Weights of a small GPT-style language model, trained from scratch on English Wikipedia.
Size: 16 layers, width 576, 9 heads of 64 (1 for keys and values), MLP 1728 SwiGLU, vocabulary 21823, 84.8M parameters.
Architecture: RMSNorm before each block, rotary positions, normalized queries and keys.
MLP neurons of a small language model. Each row is named by its layer, matrix (gate and up: input weights) and neuron, and shows model dimensions 192-383. Each number is 128 + 32 x the weight over its row's rms, rounded and kept within 0 to 255. Numbers have three digits each. A neuron's up and down rows have the sign that makes its largest values positive.
After each neuron's rows is what it responds to, as a language model described it from the Wikipedia text at the highest values.

L8.gate342:118089106091159158149112119162133116097102148148168084117130107150135171002133086118117141119154157131218083210126064104133099086174126116175082152045144170175140144089114124144100151101096162140136080117079154126124131135129149124160111120134151185141079115080178167178121108100092201165145076129075105127150112099123165132123059144122155097193204089122196118127124080124180069100127112106166161163067076138160173117136113168122081148106164148157115145140180104149155117094131158134162133148056131152192154122179160127118115158141135120087116109109120129168131099134098131127
L8.up342:144183104095184117167083113155134143145164130158191153135157096130153139112130148152163155154131103143145095058152102122121140112119091058100128139112130093151111103173123091163150118097127142116165149113117157167123122128092156148108142137138191092140148163098184134102147158168050125145167089137150139197115133114111124121145083153083119106161174144113160106180136154129100086130082137062141164187097131119123129122057109160111119107123099110170163128097221098130151196084137119176121107158223087150114081127100110171072154114195103157094125152129075097140182105146100113093
Word-opening fragments, often "th"

L2.gate1483:137134158096115143117142098075082159119185158081165149064123147134158104144128164103101112111119123110163186131116106160129141082172094140077100128168126168090106142134100134151125183092162160159141102148149133094063141077103129119124117049186124133109135139103117111234128132156183156130104146141146084099092185114095078149120138133118160146179177066148171189143087128105089112125093092135142068191138143120163166101086113122118111165161157133141141128139155155181126143161105117119126118125162173144139143135111131124126138151126108148108136127156109109115090147157169196135
L2.up1483:089102176201054137118141146123114093067182172161139117131187149107136146089138144143122116143165204088120185165179094119107120093198099140111183124048086148175152143126145101093185117116147120099152120166112124144152168104152111148160089098151135140170037120120172127156169114138142084137107130092144065145094146162101122120077107129148152113105101139129127159110164081122136116136123123115088152109103078147102124144172091132176117108113133129191168093125164108105153143125094114183085115178203094119155104129111104092122094120205138213168203114163147100127059123139121152105
Word-initial subword fragments

L2.gate1615:128137105125125159122121141170089102138158110114103121145126087132130085148196101065098087103152112142140098156159085100162127086236079111111108114146122126134164107081138124135157084096176124095124128120148151169109107173050104079100155076111193144170125103174114104164123130161091106087189124115089122146088130148177165128178167104144117118146172121140097074101140204117164175142123130146112093165136169136129109088164172150131149147128105169176114159164146112133174152178095132155123119122134158055110133121150156174127086135067127124103200094191107063079121111147114154092
L2.up1615:171219084171138114109100107141128130178117140079092125166132150142119115134183116128110162113134133120073127146059070122140173113168166144139123132123125106099184079125142160162133078099122137116106171145183110125081101111103113127131130147141183129132088111082140141103075077207131116136090222147160118146109209093131091169152169127118143165153137131111123126091191176087106139074108163140061158119102074121165094050123161141065117090070161047104148178062115124104126136143145176188184128156168092153112169129128164140133115149084158099167137124140103119159122094199124146137
Predictable mid-phrase continuations

L13.gate1251:156175167143129150149176105161147102133113123143187130121141160155166075209090146120131092132112083119109159137180100141175144134100116121108117175155120142168175098165132132098141136113091172112117134159118120079174158166103158173177118045110055063098119129095146118158080106106087116141141156127096194135148131151190092133082132120135080126086120150255182129134091142111114131141118186126111145110115146174139106127165100088170089112143105117182135114038177192100104097131150103098133023138164107163161089119125125099098171151161126114169075117165078179148125170047140107168
L13.up1251:166050161085158143164206129163164075146114108106162172102173182114167167134093112161101163197185120085145154090146170141121098071110176080127066168149114154073140125184189127178108180124187129109081145172129171124154138182095112147132115113076123171071100144093108172162116132142140132163097100088120120114149130183171094108139140114167076122082118106255096097137164140152078187081148156179086125110117167127130102170120104096149113095125124069148052145132139166135146197141143083172134159156181153103117111145105096073100095118137155121147143139181145150116167137065162157099
Mid-sentence closing punctuation

L8.gate935:112205157131046126126120153113110105164113112160167099152093073159185113149126159077163130119140177132107112104164128113122139086084119122191184149160112149105154043124172108146153085181132125096173098115173134130156127180157129135056142133140146108147124122092097068146171142097091112132146117126148073091121156131127169152124150103065105118127089146136115111137081123119107067153097139109110119103136119091091124101082093081104144113148132126179085155130132165125188166161161137179099148062120082072120210151125100141098093140150147123135150138129149095117123104177169117097
L8.up935:181112114140081169170105193137104099132109182135163094145087115132111181174113086105136080148132111216089143147126062178139172107166145158113090141118142105057088136119179135123157156075185095157097076144082154153145160125163100087148114080124135100127152115213147126137143183133120110118157100205138120129141172164115110129066156123099134141152052113133189170080060068145154070104157137127127181161126108117110078095115056105119095125144140148111133140118149133114112139095145115097131170109107084096093109142117099144098081142160148153113066154116116110123100155093134138101
U of U.S